python train.py --num_key_value_heads=4 --head_dim=64 --vocab_size=2048 --norm_place="pre" --positions="learned" --qk_norm=false --bias="none" --init_std_o=0.0 --init_std_down=0.0 --lr_mult_qkv=0.4 --max_grad_norm=2.0 --warmup_steps=225 --doc_mask=true --train_tokens=148000000 --dataset="wikipedia_en"
MLP neurons of a small language model. Each row is named by its layer, matrix (gate and up: input weights; down: output weights) and neuron, and shows model dimensions 80-207. Each number is 128 + 24 x the weight over its row's rms, rounded and kept within 0 to 255. Numbers have three digits each. A neuron's up and down rows have the sign that makes its largest values positive.
After each neuron's rows, "fires after" lists the tokens most often just before its 100 highest values on Wikipedia text that the model never trained on. A number after a token or word is its count.

L8.gate26:103149152114089142124119100103146121173175127063146140139180114124111140136141148154159139131122141107095123168117127127110118093096188123132175113111101136108124118147098126116148132139121170106083135104156109107126148180082156144114127142182107124101125132094123162086150161162169153123147183141143108170124122121104103153069117116117144096135120117154131122093142149098117156135142
L8.up26:139117109121179144203113105157097137105089157108115140128127117177128110131147151165105113176158149126163125132108144130117099132130135137182138096129113150124108140135079087163131103124145148124148127107116098103120107108145137132155107138129097087126098174140110099131082151142124119109148125122126175097133097155123100134138153132139134133099091162098144131078156128135096087163141
L8.down26:125137135129160085102130140138128144118147114120120106139145117155143134162099119105100152095114138183098153122131084115140160114104130121141144149080104144112136169088140086137124110155096111147135102106158109141132107095124105091140087097141138081123150118142078138098070105117155113144137096102101174114122158156167113098134089155120081121128090093149107153164119182130144144153110
fires after: " w" 17, "w" 12, " to" 11, " st" 10, " He" 8, " sh" 6

L8.gate440:150115133159108099164151161100111104085112128117149118120121141142186113167073134136119122119168101113151116105132152163117117135143144096140178127161133109120143124154122096161143083113133136061121150111180165106101130145111119160140111145147127130162141159123125091143139126134115126139156101129105113136152150158112112153135091096123161119132148110105153156112158081086082140090149
L8.up440:109120131159116110127159144135117159113146123134123112157153157161172107149122117103126126110116120156134157126158120136116140161110148093087144129130131149118112135146131079128134151100124139114130120098156119148113132135117134094098134114149115151160139140122150103123142109147126131181132081122143117114130103151130171148111105149107145124107137142134142108127188130128148124080061
L8.down440:145092173117158171148081139137129126112119117151159100092184164148147109092120128169067116115146142126170138115111106118142146116136131132127125140113116162163127106129100161158125126113087111114125113162154135125086125075090136122134134135148153154143109150121160122127101111072127116079119119125139153141096126107154168154123103130130108158185120147115114102125079107155094120138148
fires after: " m" 23, "0" 17, "5" 14, "2" 11, " k" 7, "6" 5

L6.gate313:118157114121101120132120098089157140157152116113136092126147119170160105111137137148126133066133121098180163143129118111115192082135115144087130127140139084145104124125145115106127131110082114133162119130179115104131126119139116071154168141167110175143153113118165127128099132146114127157154107113125142108150147093133116146152112143157174137119101112109132129117144115132155124127131
L6.up313:098202147112098092121120119124138139155145161124143110144168135140160112140137123147121133091099130133147197127112129134107192102153127181090159117124111103136093096132125125066115124105101144112144126120098119122113102156131141138174195126158138131086137156138124139150137137152142123159113130077150150126067132089127115146160145166130162129099118128140088138135114123139143115117117
L6.down313:133085129132125047122129141107151148092119154078106102134169140113138092154152150144130132149126142131119109108158139117174160166099140104138118152143113169153107153147131125156134129124107143159139109140102131110130140129146137118130100179132137147163081107133139112127097134124129079176140083143120116130127138143101120118119138099100110125161045151156136136134145150119109150098119
fires after: " " 58, " |" 23, " \"" 11

L7.gate155:124115155140104102164130116106138177160122121091145109128147150110148111181139124130181135124134161156112121144127126147123137099151152152166133146145125111152161136080139125113126144110136142112123119104067114085150133145113132093155175142141122150146129142116160136160154196107144170166171195125131111103144087130104114119170083141111141124136105105120093103131156073148148086142103
L7.up155:151127129179132098113094140150157140114143132146135096154110130179141093120082141128121157092099125133121177176098124120113135142132128176084143181125133086160118146128123077108116147101122129149103117126136134175118113164163134154161161151133120121148161143103133132108114099095107109193145140135070135174141127140123124134091131157189169128138125116128159140145112115110172154131108
L7.down155:119150124128134052195125102129129150129126117132143096111137078120100167157117132110149128136126135133098133126181127135124147119158125135159157112126074180127118099115114161133118134103118092087115109104140154149128155131138136152110091156103109119131105126117147117155163168099133095113148141152126164109151124153095120124132098146102126145157082126134108128159127155120147151079139
fires after: " |" 49, " " 45, " (" 6

L8.gate138:127106129090099147163128134095163131134124124119132087109100180120179148150111163080160122085102150146124145134139104161101112154151083097102153112121114106078107101147178117127110162148111159115118126086107135128077119130196137106152133125176132138131141109125130136138138166125155114125128109151149086118143144058099132125110131142120134100111159093107152096140062101134109118143114
L8.up138:114141111093114185132124172100122147134167121068140128133102119145154155137147112163152116118079095129136160125110138186108149114126085109112123123141108100101152113147166098083109106088151105154134171159118120123141147161113136121100108155128126126121115125143094138133145093150130096110112174116099137132113069121131103147110106099106115127142119100111153115151144146159165117142095
L8.down138:100130067133067123143078132154118173151100128147154165108112155080151149139143121110156094108108123150088172144124110100107126128140119123138149112158122130129071108122125112145150071159119161122149111099146141118161128147151114161124139139112147170113140134142135141092164174095133162149124121143107110097127158174118108122065149158140170105075087104133108068124172099129120114116101
fires after: " s" 18, " ext" 17, " per" 11, " e" 8, " trans" 6

L7.gate191:138093130140115148133105112124155148107097094077107087095112182119149120121102169134073111130081099152127137124108118136116122108144041105171152084135103133125130081134166138126127155123125142117167118150137146131134105090133086140123156125126105111152138154111141161173149133174120157148119120147115121144089134103107159149133123175108125123109132109116187100134135133144091130121100
L7.up191:120144122105136172164115132154156094119157152116086151105181102146167126139173161136135129114137106109187143120173119147128110127108134078120156145131098149123151094101112092127157108118134108094125146138098146168146132130107108124126134112141116111109101125113129085130133142171148167133097104130176173080153131151138112142120123120099136155125102117088092135169100180118135102101127
L7.down191:116140132125114147131131100147122107143131136092159141135134123138132146136088148095115167150118171150172115134095132131143118100128172178078120152114152091112117149168098188144138158131117124168136128111123151143081109164140111180149177121075158122141124149146108173124122150109108087092141119117113127134108124132141160123178133116149135098114118136120044193101162117160121146132130
fires after: " h" 25, " w" 16, " gr" 6, " sp" 6, " n" 6, " e" 5

L8.gate297:132137166098121081122123131129139153149101099195151134109138114136102092150102121099173201099085132114119132124109081134142149104081110149092101108098138066166129137112181140129097134118089122138137145118118145138142127131122128121136129120119130134115156136150142120177113166113106155164143162154172130126084146106143173140123098122149124114111143109098178115102112105109100118126117
L8.up297:142129127129073089088136115133109127132104119140096102156148136096110119132098139140146141182089116124106133143140135110163158141109107109086121169140143100119160144119097151142118142128099104133093112114130130138135115206089114114187125123131130181119123155129151129141110165123141149154115117173178116082104114117155166146090127104140114122107160104090113117126161105110102112164123
L8.down297:133133126083129111161154115122100135122160146127131175093101083155100131102141145112124130120143118104127122109090082124120143124113106119174133114103130123109111128108068106147135126143122118115157121137139120116065132182095164134104171142119145139124081164109166127136118170088152132128147111115114140164130143146131149154150136121093122078100148151152097122142136129109111138121130
fires after: " " 58, " D" 13, "-" 12

L7.gate309:165131150100117129203130148099141157144105142152159094125150104114134144129148135110164123103142136119153170183163135094127144089164149160122157117091135142108132133139124145153145146119089125126118108127125114119132131137165143139180158114113151136130143136134160148134138090148124125155096152111153119119125146103122123160163125154168114089119139118140110121157129128140097108158115
L7.up309:115181134095134119124121119142093154136104126152129121138145146151152160144149158160101135134118157123081118160136109127112083129133178075103128115156115113112119137142157172109120124132094145118130122086127142138154123136118135125173137125133154140140145134139142137154133134152125129102105151159160186167111109100106140138100147128158134097170148113126108123140138135131144136163148
L7.down309:155147109124105090152137147082134134118120149128130146128121139090113135161153122140120133088140145073153130085130136120121113113102118154132127090114098154114134138109131082150148164180128161154139109144149104096107127151096132076160161147145137132150139131090150091145120135065123133098133121140127160142112167188137105117129090110140163170146140146115117076161114109141147110132118
fires after: " F" 25, " D" 21, "F" 4, " House" 4

L8.gate53:121162122102101161114126110111165131162090115125124049144191167091150125130159139134124118112105125135144150147080140154134148102105135110086128125133159115131107145111135130108091152123157153141099119086082131138115130150108181113130126144113159155176102101088124101081123140105133161121104115126131151134104122114110134158096131119160153099113131119149143171128140102147118163113104
L8.up53:142153118089138108093131147158113089111150119138131169152109125164131158105163150122114094147151123121146109132147140131145147148102139126135131100087115148112142149199110138123129145126154143122118096123123137123073108136115134158144099130150116149109143144121156127105136126117130127124072106138187137158129166107167114116075192159118121138110104136143115149099115086154121087111132
L8.down53:142160137117110095148129120134161138150166142112109078157184094134135138133093141092150093143114098114123139104122147161102143151147080113162136109105113157142142131158145089089196131141129131116159142091129120117172115118152122110152124090116127129121110133144156146121124138147118119096126140107127094127156080132136122115123143136143111136128109104110100132121132162140135100152135
fires after: " O" 26, "o" 11, "ro" 10, "ü" 10, "á" 9, "ó" 6

L8.gate48:136108125103128145107102118135165137126124133141095095140131145100146141101142147095165124125111111149093126129159114093170110109120105125102184138126146109150135118145132141112113142131063118113126125155141134142138157121180180130171112112126129118112144137137127165150130153106165147147159134154102095116153136106111122103185114130128119136133110127138142112129100114134127139079173
L8.up48:121091128122143161131122118106132096118121131113112109154138125132132147113111134140156147091157151120135104143129108099135103105137140123142110143128126069129116092132081135105114130137138123149144123104149114129123093115124101137131117162131137139079199114143103115152111136093104150102152130150148138098142155114131126145148091138143133141097105142135125138146121108154162098119177
L8.down48:093173166155109092119129132126116168120130086102136130140126175102128103140103137126136157139118154108157097146171117133094145145145130147145146146096151079108151103170188092147124157120127093165148141126127097144147142172130115127131139122118119124147066124101121167161147115148128097113111124137170117133139133123111103136123153105090120150149113148129124095143086120120142155084153
fires after: " pr" 12, " f" 11, " v" 10, "ord" 8, " un" 7, " Pr" 6

L8.gate286:141094160138147120129080115091117136132109139088126070146126181079123152174163140171127193138130170111117102132138156077094152103120095126157124084068150125113113132158133141162122108137121076119153112108077118135118126116164151113138157134104126139121104144165140139129131145163123127167117126151132118139081154097066141149156099159120123071149151115131133124111137118138117124105135
L8.up286:151162132134123155104146111178098179112146128154149133180192077111126131096108127104089101143159152127117158181131142153111138135136127124097169123154121119131095130159109118188123109127119150114150141118110089155128141116138127129124141115143134120143129099142087145113114092109084156158147162133126167151098100157137105120103122169098108129133144155159105156138166126118152127121127
L8.down286:111179153141124103142155118155172115100154105133160106134133124118121127082077117119125082157121118134078136164092099172173091155128137137082083114122124115111122088123105166142100106163135125139140115146145156104106087148103134153124143109128124144120103106120107132139122121092154098119136146126152159130135116142180108161117129157144128133089136127075106160130077086120130100103141
fires after: ")" 30, "|" 30, " B" 9, " Me" 8

L8.gate413:180104157123094092137151134105130125118108109084140100148153134126113149163176144139122140135142126128134102105143156099154200093123119146137125101093118146150132104162125136099149131196140139130109107100120130148133107110166134107142148101137115161156117144127121155129152109193144129183140126103128100120122142135115126143130107124135142121115124089096115077118170101093113098134135
L8.up413:127171135109126131144137112100131166130151135112088155147119107131102115141150120112122175130150127094152125099106144159106156149133158136162119141118102124115125173092113127111121172077131148135156127141084090106119140191087097123103098120119115128180110121127124100089139148117084146098104117129121135092126156145113079128107115151083104072134099128169161140128071119112154110119116
L8.down413:144144139122114163163135108091120104119111138123146112140152139175083093123100125111120098119127129110075121109103133140085112124128105122097139169156129085130171155159133188139126134108132144128133159100139157139132143130134127180132143112192149174147126069144159152086130097136147129126172128139136092164117079159136087131124116142095111103133116178167108086072153149124112153155096
fires after: " s" 31, " (" 20, " as" 10, "us" 9, "om" 5

L8.gate3:095120129103130144132135151132134100129144112110097154078111147129124173121151146127138141140091142126111153110080127105086120112139172134163108144151147112139182146144127103116135103095098101119151165091135143099131146109097180125110102116154087097122152083124120126142142130146072087070121114153115120143143099135123104124082088118125110132127117137142167114142109107122123173140173
L8.up3:151161146122181102105141131164127114102158128112143102163149125134121133149151141088173123146140151128129105140127117089147136101099133171114146169102124130118107078085120096112146135100179131141086131101210135118127139115130098128129074124136157176103121184142145111100134111116134157113094122123135135126134128132106074100105128165117142129142124139117148143170127153148153118148126
L8.down3:140120135154126103136116133136127103134162121113150147166137126153132127153127143116149095098128038152155126114126152135134101143105134151112142086128128120071178118109148146128112124182128145136117129152156157122087170135119082141106141120145139136144127135162100147130144118156117113132166104116123158074108101131158178159108126131128097138133203130115106105116113143122150175138123
fires after: "ro" 18, " r" 17, "t" 15, "c" 8, " fl" 7, "r" 5

L7.gate180:159095096137134113115165146123115110156152156140141129116147136135152104088081113108153129124139155114124114185151094136126085138106169110120136157114122151117073144140158133123110130134107104098115123111090114133084129161073089112112098181130166116138118128121120132139141157120181100125129133130133166150161139118107172128148126106127133131087157107164143152133122130078143129125144
L7.up180:125106115138110144088096118119143098134093144133078118124099140154127138124126122109107122084110128145132104109137086110177097153096132102077134126138128091167127090105122112134089119108110128119066159136119089123104091155119113117120145140128103106144090110137147137136190154119100155143124168112176142114162160104116147105132141157156123108147120153140164125152183133136129106145114
L7.down180:108160103153146129147110110174135128113153123118118147156126105145187119074150107158129108150131097145171143097137147148200104104140121147080096127094104064122126123098106160141139099100140116146111139164142185122159158116154133179135110157125133151117123075152097110153113123090137109132116112123087082116156164120143131146115127125131105125112170131101097141142157127095166094118087
fires after: " T" 17, "T" 13, "F" 8, " f" 6, " F" 4, "A" 4

L8.gate113:099109159088125102123118152143101146093127096115092132108135150135122110116137138130155144143166100148131091120128145109100145129116122097132157125134146120104124129133103114152096140131088145108167102106106145107105111126159096147142088128119100067148094131116102172119151168182133111133158144139134121125153094147068120120124113127156104124111138129116175128135121135074114143119117
L8.up113:082146146141109113087116091146168088124162111126143110127127095138121150138113133126169103113147124118079095143118103119094113106109153113075086139120112128119087131085110119123148151136098140119116138149084131143109097164142127115114148148125114156145091144123125129132163143125106184096142125099086134110170151084111117168129164108127083132156088158154114160083128154145130140128122
L8.down113:112138104125170128110128106173097137142141137131093117149130108114170166139143131147117137128129122149128138095138120101118110182105107133136050131093144163175153158112166088130128102131102147157160111147110130139147095120103077112128159129127116128131118118161104145188130135093150143156106100119110118114147135106165143190121112149132080166098084114133103130073121181125159130088101
fires after: " B" 12, " f" 10, "B" 10, "ow" 9, "d" 9, " b" 8

L8.gate267:129165097113116152109119124130157114115148145105192112102135166130127098104132130065109137133158172120149138147125143109127140140160084102162175111113128122134158155148109120204094111132138135147116121129132164131121096073175122107145133129141114143126092124099144129126133147159132139151144130131133140188122143130136112123177045146164170119132118138113131130139163095139113130134080
L8.up267:143155119145117108164105109156171114142111183131173098107151173110144157146151102130145090150162108133114116125133141142132150136113146158135122117113092133105136130135124135111148082132097174140100134073092144115115097155102146108151147130114120135141110163104126099145128117134116128169087119084126121165081121091127123130149109151142099101157121120128127133127160124139114121145108
L8.down267:120122107111132124168136159159119111126139096066088155132116126138135152102146091117086143143092133197102146077083129142131128096097146107180128154116125134131142129126110141108143144095131116108169098140132120156133068098131154137093149152151127164148137151097139143178161096119111137118141147148150154120124088126118135134097114115096085150149131142081107143102135094140156089115174
fires after: " b" 20, " B" 18, "o" 9, "B" 6, "b" 5, " ro" 4

L7.gate244:151124114133113095122119143123149137136073102119126079088096134111159129143129156158132154125144209107107123121118100125198157071147132109143119110141146108078128134128118134134057182164075140111081148125119132127108124091154158112136141105134134133140130124151102135145137127127134134139132128146124053158150167134105161144165131100141122121173147111167143086126129150129132135112124
L7.up244:090177160111124117128129112124144106127102133122157132123193158158126109121115105125088117156125174124104174168095142108101137134130141174137135078110114075149118169138106154093147152125066100132141115133133119120122138154167168119115192115133130157132135142127085118116124139127100124173107137105134140118105112106147131092186145184153129157122127104140081131109098145150147102130090
L7.down244:159134095122159106123138148174115110113141118156153132136097152122120145150163121130085126184119134117101091099149144113142119184121155124150142119170068131107105099125124131137079108124098097108127134131099125118128130154140106135117104112087141165133133089108133117114135152124159093115165093128143128075118148127104153120126123160116094137120139165114151134083126134155135144129121
fires after: "-" 29, " " 20, "|" 12, " (" 6, " \"" 4, "\n" 4

L7.gate113:114187148129105109134124164124126117137132064049108156160106177116093149184134143129138075134158155138143144139109130116112145138128087149134139153169167116100096125158151110149149153123118128177139119128124140148158154103138127141166118141128111114132127119129089103116163120135130097134138108108092123124091117113125141118084135123141114127116109137150102095125124148135166110099135
L7.up113:098157124144120133139132120120137110058173123127117152126135120185130135178124152128115144131212133130130125114150125172126122153155115152110125100111112170141151127117146113138162136114093159117122143141132142071112150123123108124122150148112073129157080163147130091144137126119141126122129116148142144133103128099116124170150067079089093150086118164111100139119126139094116112085116
L7.down113:112141110115102121113141132093141104135210120107135175111114093086171085142132168157110155153143135105136159124102113145084127156142093145116112097111120099139121123113156114093111097097134140123113139110122130134129109170147129109160181143149104133161093127143156127119127158131181129111090125136133130096139134165141149158137120083132144158138140128118106114176129113128113135089102
fires after: "3" 16, "4" 14, "8" 12, "1" 12, "0" 11, "6" 10

L7.gate234:161129142143129100144136123097107118117116122127105139104132106152104114108107202142122116082125143117109154146114115093164118119155141147145122082108126111105149117130122127118154112109130178113127126130096081064128164117158131091117121139106138117123132140130150149129139154129115136121129137138134107101135135118113138125143118107119145147094087099125137104159132131139100134189096
L7.up234:099111167146158112169119113112144118101143116103187191107160140172167113137108132154135148119097173094116140128148135145111110112119127122161132104129114160133098126090100133112128161130097179128100111078109131114148131105133115125158120114114140165118142119102114145109115175102096155116086122091078118088154137105120079142149097139161127141106147094122123145150136145109144157122117
L7.down234:102126158188120075133106101095132135166200151117173107152140119119137106137106102128155116109129126179146112116105111081131145161109126167126157129137108181144099108105098115094144115156152108124119121107115150164135154155114110122155139136128153141152117130125116147131092121097121122125106107115109197104131068129135121138155113146148133143148149138156122132143095153120118164116128
fires after: " st" 25, " wh" 16, " w" 9, "ro" 6, " h" 4, " was" 4

L8.gate362:116145134109146122156107155126149169103119119144162149149063174120142104149154165130129168105158133093159146132099100090116113140155159134102161107106136143141179095115153098132094111105124138149109180094122110137107120119147116170153069087163131145064114142130139068118140105140153106129109122080146136123115143160121118115172098128111120104119169129129139143186097114113144146109119
L8.up362:142131105120121132139094108156138152152127109119126136131117184082120108099128146164097167124130126158154111140081107151094127136126100112108102098133125124128099092086142113137132118153118148172110127106102100090120135124126102151117153141166128150187115134110126202125092124110090115120138116102120107151137111156118127164127115138125140142149169117105156132093121099092131105138138
L8.down362:124138124143168122172134116109166106107118076132133129126151131150105135147123141079144149170111103106126131173125101145096131128192116115140166138101131114082149124208119065099129128117121152122111163102129118135083158106149109054151149135096103119133139139126126146106162128132136142147124097133102132117095143123154119120142164157106143124131143137113135168131118109144156110132140
fires after: " in" 41, "ed" 8, " on" 7, " of" 6, " In" 4

L8.gate396:159130115118097091131088129158105164140114134098142124161121169121123118135121108092093175133140136110097116149155172143118135126134105141144176167139155147145102090122130119127105119158148132126122159091136128124103115118132141125155141130141157091145100074089122121111091134105140122188123148122115126169122158144095143132113115123137150120181198096114167109103142119100142098104128
L8.up396:124118135094133107168120105152136109091099138126132173136132114108139134083152115175136129166116108107130140149121130068132167156089130155111152112113125152116173096112159122146112150094161125128122126113065111113078135129113151142104116098147112149072087155127105112093174127135102105136126203135136122147119132152162079127121155139101151119153104122116135115141163099147074135151146
L8.down396:160164118102134116185151154118134150150162143127133149153143112173158114110124163140148146145103121104096154182175143145141138133123131111174160146138113108134143159140127123132129120158158121129135153103146097136103131096148112152129118081142127150128111129090129147109165107142115086108097147138131104125131159153152123115128147089107163126100103134124136172136070165142088142139130
fires after: " in" 61, " at" 13, " At" 9, " In" 5

L7.gate259:122128156123119138131130106131169130151101099103135080104140112143180107113105163142140151098097104137119153150100127113175140055113107148116135151129123099152139101108169115080155159177087179111105146095113122153111102103149171116172140162179116151128160171095147149142075131136095130151148120124126139110148160114118124132150119077129123116144118077110150130155150128167130113151126
L7.up259:097128110134106114142116146119105123088139089131123087107137140164129113108096119135153104135127093115102159152171128107091122128113102111104146135123158074158117113130144080117125130174115164110102160122167102116137081132151131148188156092137123119159141097132145109099146131132141095154166144135124145136108155125152161138127157116104139120121129106110127118063104129148167110120097
L7.down259:106112116167110117141110128130101137121131142116139132119111154126113107133112101139153145140112101102166128156131133141118081119177147111104146132127120138121105082091132108160109102109115140128129141153130129164131129119111116129102150110117147146147120145139071154114140123135148123096116125146088099154136043134137126140156146143112113156089153126065083137143107141112114133142123
fires after: " " 34, " \"" 24, " (" 19, "\n" 6, "—" 4

L8.gate14:131120134163114110116134133125097132158132198132140119180127131142124148176103112150178125125115102124103099125180073124086107125109105135104144137134120121152105133068103098084109184074154141114127124135154145118122123087136124130128111146176130147116187085138095175095139159143094113126098185132114131106117109134139126167120132107145146129116125108145143108142121137139114156125110
L8.up14:146099093150108122166127132098132095129104140109105116152070125151101096158142146161107118107129119153124118150181089115145109130108084126117133101155122141156132075161162118088126168096150070105135118145150134126135143110151137120149114185146107116108150120160137124130176113126148109124117135137101101121159147124155105153092138134105128153094087149120155077102142125190132165115169
L8.down14:122097099082091125093147103115133096194149097109135128131076131115104153144144116110119120107149100138138119163121104099085159102111109143089089129107166122102133155124100139122111093164101169123142135102132102125183092099160112142108131183134105103109156156113128174165103087118139176117127133149158105149150120144148117148102159097129120153137150131139111122142144136126105123097113
fires after: " f" 27, " comp" 19, " app" 6, "oci" 5, " det" 4

L8.gate369:100080129148079141152102097077160146121120093071143111156099180125121145161111143116131165111169123133085116122090154127084138109142120156125155141113172083095139095142154115123124157144125144129119158082095151114122130117152138156143146123149124117137101138082113144102202143123149109142127164146116142145130115148086141150128087146143163088134122079125143126113114105103150105140118
L8.up369:116110094127156128105117095122125137118107163112146061095131135170156100152142142122125140113121088153122145078120124159121141096149125106180175057116134122087150086117190115122113073123131138125105120138146130138139132130127122108127122148148131132149110105120140119132158140169105157143109110113119142156164105159117126146116131141106138089122106087092183143102096100067096115093128
L8.down369:137131127136180120102147139161115102168122129140117156100128139173143084113157132176138149123111164129143120098140124134202119139093167167141143126125063156180175128121121148160092122116128118158136104142125111146132103119109158102132087128120139146122095151103160137111124172182140142112116133120152136141152161152111105135168113101133101143143133111123146128123139080113139135129124
fires after: " e" 31, " At" 15, " s" 11, "A" 7, " at" 6, " n" 5

L8.gate133:091166101108109096150154139153176126138070135106123156138145113124150157121123131170137137109146145140148135121113146116109138143134112111111170155104169143159134084136138119137140102108132143145123095129161122090116168119159099134188111093125143096108150086139118111085089158150089096124121123090115116133128091136127083108101142100181153123171168132107123105159136114099132157128112
L8.up133:105147108128161118146160143146155118171102154141129129105157213149142093122111115123099161130175172104140129161121120121091122107140084104085150147121154117149140101123130140139176105136158124101142085140104132107150142113115140181132086133111128087102143137133119139111139155138148107128124092133135136113146117113119150136130118128161089101121150146125135118082191105109094110072115
L8.down133:140121151084163133125129161165148149110111137155116131135155151115151112131107091090130150122175181145102154154162119137115141102113114136128150126157127103110160137140112115141127154099127111134162115157106108062132107103139112089141109109142129121100135100101141131129183144122139137160103132104139128134140158116136133115088144165146153115122086144136148077135072101136089152130122
fires after: " to" 20, " in" 19, " of" 10, " for" 8, " on" 8, " t" 7

L8.gate69:104103144131133104161104127082167138134105109135130136163129164167153108133077154065125173131088144143122159149109121107079132124103128159103177133114164124127095123118190121133156161167125152144108165093088108156134095108167128111113164100127120167156134123115131097118129157171170155148148111116110152117103141149123138141127133135129170116085156112161127133137154113105138112079094
L8.up69:131138104109112129165137107134193132157111085132156127134114110079140133121125122140129097137125076118077152150148113111143090070131107103084126137119124103109120160163161116107130160128089100117136113116135110142127122118114126150143139104088157152135151083155120131131110090136125110136139143154118133122122083127140145151115102115190129095117138148126114151173100157095118161122133
L8.down69:123122101142127122150111119109094164123131128111123148128123112108131132086120132152176090127152111120134140116151088141145109168126135110132081103127123122107141140128129145116143135111102158093136125164139113158101133117130167148130117079109125095069148136104089136189113150105137084148096127152130127085154118089169070136114143117094101150106095175098141100108100123108164116168132
fires after: " a" 25, " D" 10, ":" 6, ";" 5, " F" 5, " as" 5

L8.gate246:155104129124133145142129131085136111158153117135154120098152131137147157141158150097143144132129133154128115115161120119131190079086086145130114104066117108096181160143168089123166121064125156140133141150138140131134141119179134091138108135157114093142177139119116155144113125153081148123122139142173120162132099112119122131126156102112127144126095075124103084146136109146146096133107
L8.up246:100145097136106159129112089107147121112114133147144125164160160138167142095133124118117098128151082106150113140171159145101195125076130115116130099090123129149134091101178079116130136134144127125105178138152133072126170138132122169111134113114105146131114132131141137119140120125114136156089158142112118132128120144138138103077139103086126151137108119134123127180140090161147159126114
L8.down246:125139114121162098105133117116156127101124102182116107077132142110151145119103094143119142116101150173118093136087131135115145106153129122106105104103108156112133139136113152157142157078101132160091125080158155115127113110141128147163144139136129124116132120143136140167112119120140129138111070123108122087070139153137164140119126162142123148135154106130109133144163153060131147137130
fires after: " n" 22, " e" 16, " N" 8, "y" 7, "e" 7, "er" 7

L7.gate8:164131145112154100164097144134101121113155133127126143119155135163124132162118165150131131141108146124130149145139113122149104138160124122154123115112143121115139144127138113128142154106154158069127155118155120119119121133132172140100155127118124131164114121146158091131164144163142167140168094133088153135136215100120148124141119098110153134139100182142120127140134134086124093064125
L7.up8:145125125148131080111110103156142131107140114143089127109118110150128118176145163156164124155153121149104142118117115164141101123108143134155085123122104140125180149147162112129128162112132152110101163158192109132104131126108151093111103129139093110138101103126118068145120124152129170170141094152105136127108170084116096123100126051104155136169123154139121121110176131107146118134108
L7.down8:129114141182125090150154121154148166177141170125111107134124157121097119143140176155150140106098183146142105112138150154161121122104113092154127155083102118113161122140092120148115104121127137121119110112118156091163148186108171124158114130123101172166143110127163166131141130097165133123147125139117130098113125151093147161100089123095148136122138137161125077122148101135092123087156
fires after: "5" 15, "2" 11, "0" 11, "4" 10, "6" 10, "3" 8

L8.gate349:136103090097117107123130152129094069133170129123123117105129136206090119131125121128148144135126169132114132114122137152113164094111123132106147143084109105118144136112134161124122097151120142163166166079133105068069073137144076123120125155188098136100138119089148129091159126149134161090118100124133134125156094144108110149105134091125161088129118136137156132134100130113146139155120
L8.up349:123152145070133111059128155133099091153159159130148139107085132177140104107123153139144152121038131120116140125107086102143144120111122118091116120111131112147114133105109168152103149133147141136101153121143147122091130124143137125136114105162102160168163119156124133109120142156138129092173103116128134141144110121125155139188109122090125155099127117144165135122133130134142091131103
L8.down349:125118124152075116096124130147118150140146165118111127166096064137138102139169118157121135157095132132102169156144109084133118104113120125121162138134166107061112138105137121153123137135176124108123119117136114123123126119143160163131083104168147143153117183142078144137099175145146159103094141115095085124115136112094123211158145168109124120097160139175137072131148103126141158184141
fires after: " f" 26, " st" 9, " en" 8, " exp" 5, " F" 5, " En" 5

L6.gate143:106161131115124145161154116151124112095130146169123131142083082200112156163156149127098176118127162108096185141102094154125144120124147161106137130127149109133111160113130131150106147138133159132144145114161112109150127097150146131151182118134110119147118132147094122145135116109098138134147105140140150109103098128116132119140125128135153121084127128148173128105138138093145122107104
L6.up143:115143140122113100106113099128092102098197159149132144140160084153121156147153142105119101070097140106151192154127089125123135121152102143087132154138155106143120158101136118133115159096108103130115137114143117106141139137146148135120175118143101151159163156099138158128151147100105159147120125144131161123084104109153138121157147147143125106104133141137165158143126109128177091123135
L6.down143:140149157111124095108152135127134187148130158132112118139125138132116139110148130145131151168163130063119137124129165109180104129105140114138109147115115158140130118145156126123116132144146106141071136097064154078153160160158143137143113113162106133148077093113107149110165160121120138176139158112168121135076126149114152098091137145093147099111135131169104148124136089108120145112120
fires after: " to" 17, " was" 10, " not" 8, " be" 7, " were" 4, " are" 4

L6.gate223:122114129152129130145096139085123131133113161132105111138120135170127136135150152132156162119078141114128180108143101156136160127134121163101129089132162101159132147120133097140104161105111158097146148105130133091130136104151146066136165121103135148124121134126116096128154153138112140209120141144115160126137121113128083094171131134158151094121089098111143112119141158126141130155091
L6.up223:133134131135154152116108114118144098125128116161123100123122108099144133126157135135121148119145142154122215096131088186165147113114152115102150105123114115161127152125150108125121140103103140071145110129169165101141131110139122123114162086102099155148105128139144135165161150107120129166101138157128143098146124107111080094167153136130119110130150121115143153085163136107125078120121
L6.down223:133119126128137132123180103089136136151125154107149171141152089162161116087119130167138111161131172117136090119130128131129108108101121079140111106093101112119115131129110182115168132135129090162107096107116134150155111164167104121127139117167133127123127141129133144132121146122136114149101153115148099116106108115099148160113103099153161147134144136170122078113143110141096099145169
fires after: " " 25, " |" 18, " is" 10, " were" 4, " was" 4

L8.gate306:125118113152054109123142126136194124119166106089148113158143096114158146139174164128154159140125104063136102131149135099100134141149132112134149157115172145159144122104152117152109121131089156109132115133117120103119106150139161089147156169146122111134081137108097084138146174154107143168158125141148131172127129130110107127139118108121147110192114106135149109114169078120116128105123
L8.up306:135110119129098139134148138135145092060107128151149131123163091106111142122132113113116133098120097114158126115138105171084132152175116144098157140128150109173125126128122140110152133119116108076175132157154104154126113164131126099096160167120095125155122125116137114116123082115129157156158138081146165143151115131133101116139159134112164133143122111113130159123103107149143111075126
L8.down306:146162114147169150139144129116128096115100171166140139123171147144140115110136106102108156079137121150146123141108099152078138150140128134151143134145108122158128112124138132148115098101123117132143118141120077105134093110151091160083161114106098139134122119168136143093119114131192143079139121128148161175123113122132137136136163135103132134106099134094145128150152156132141145088145
fires after: " (" 21, "_{" 11, "-" 9, " \"" 8, " dif" 6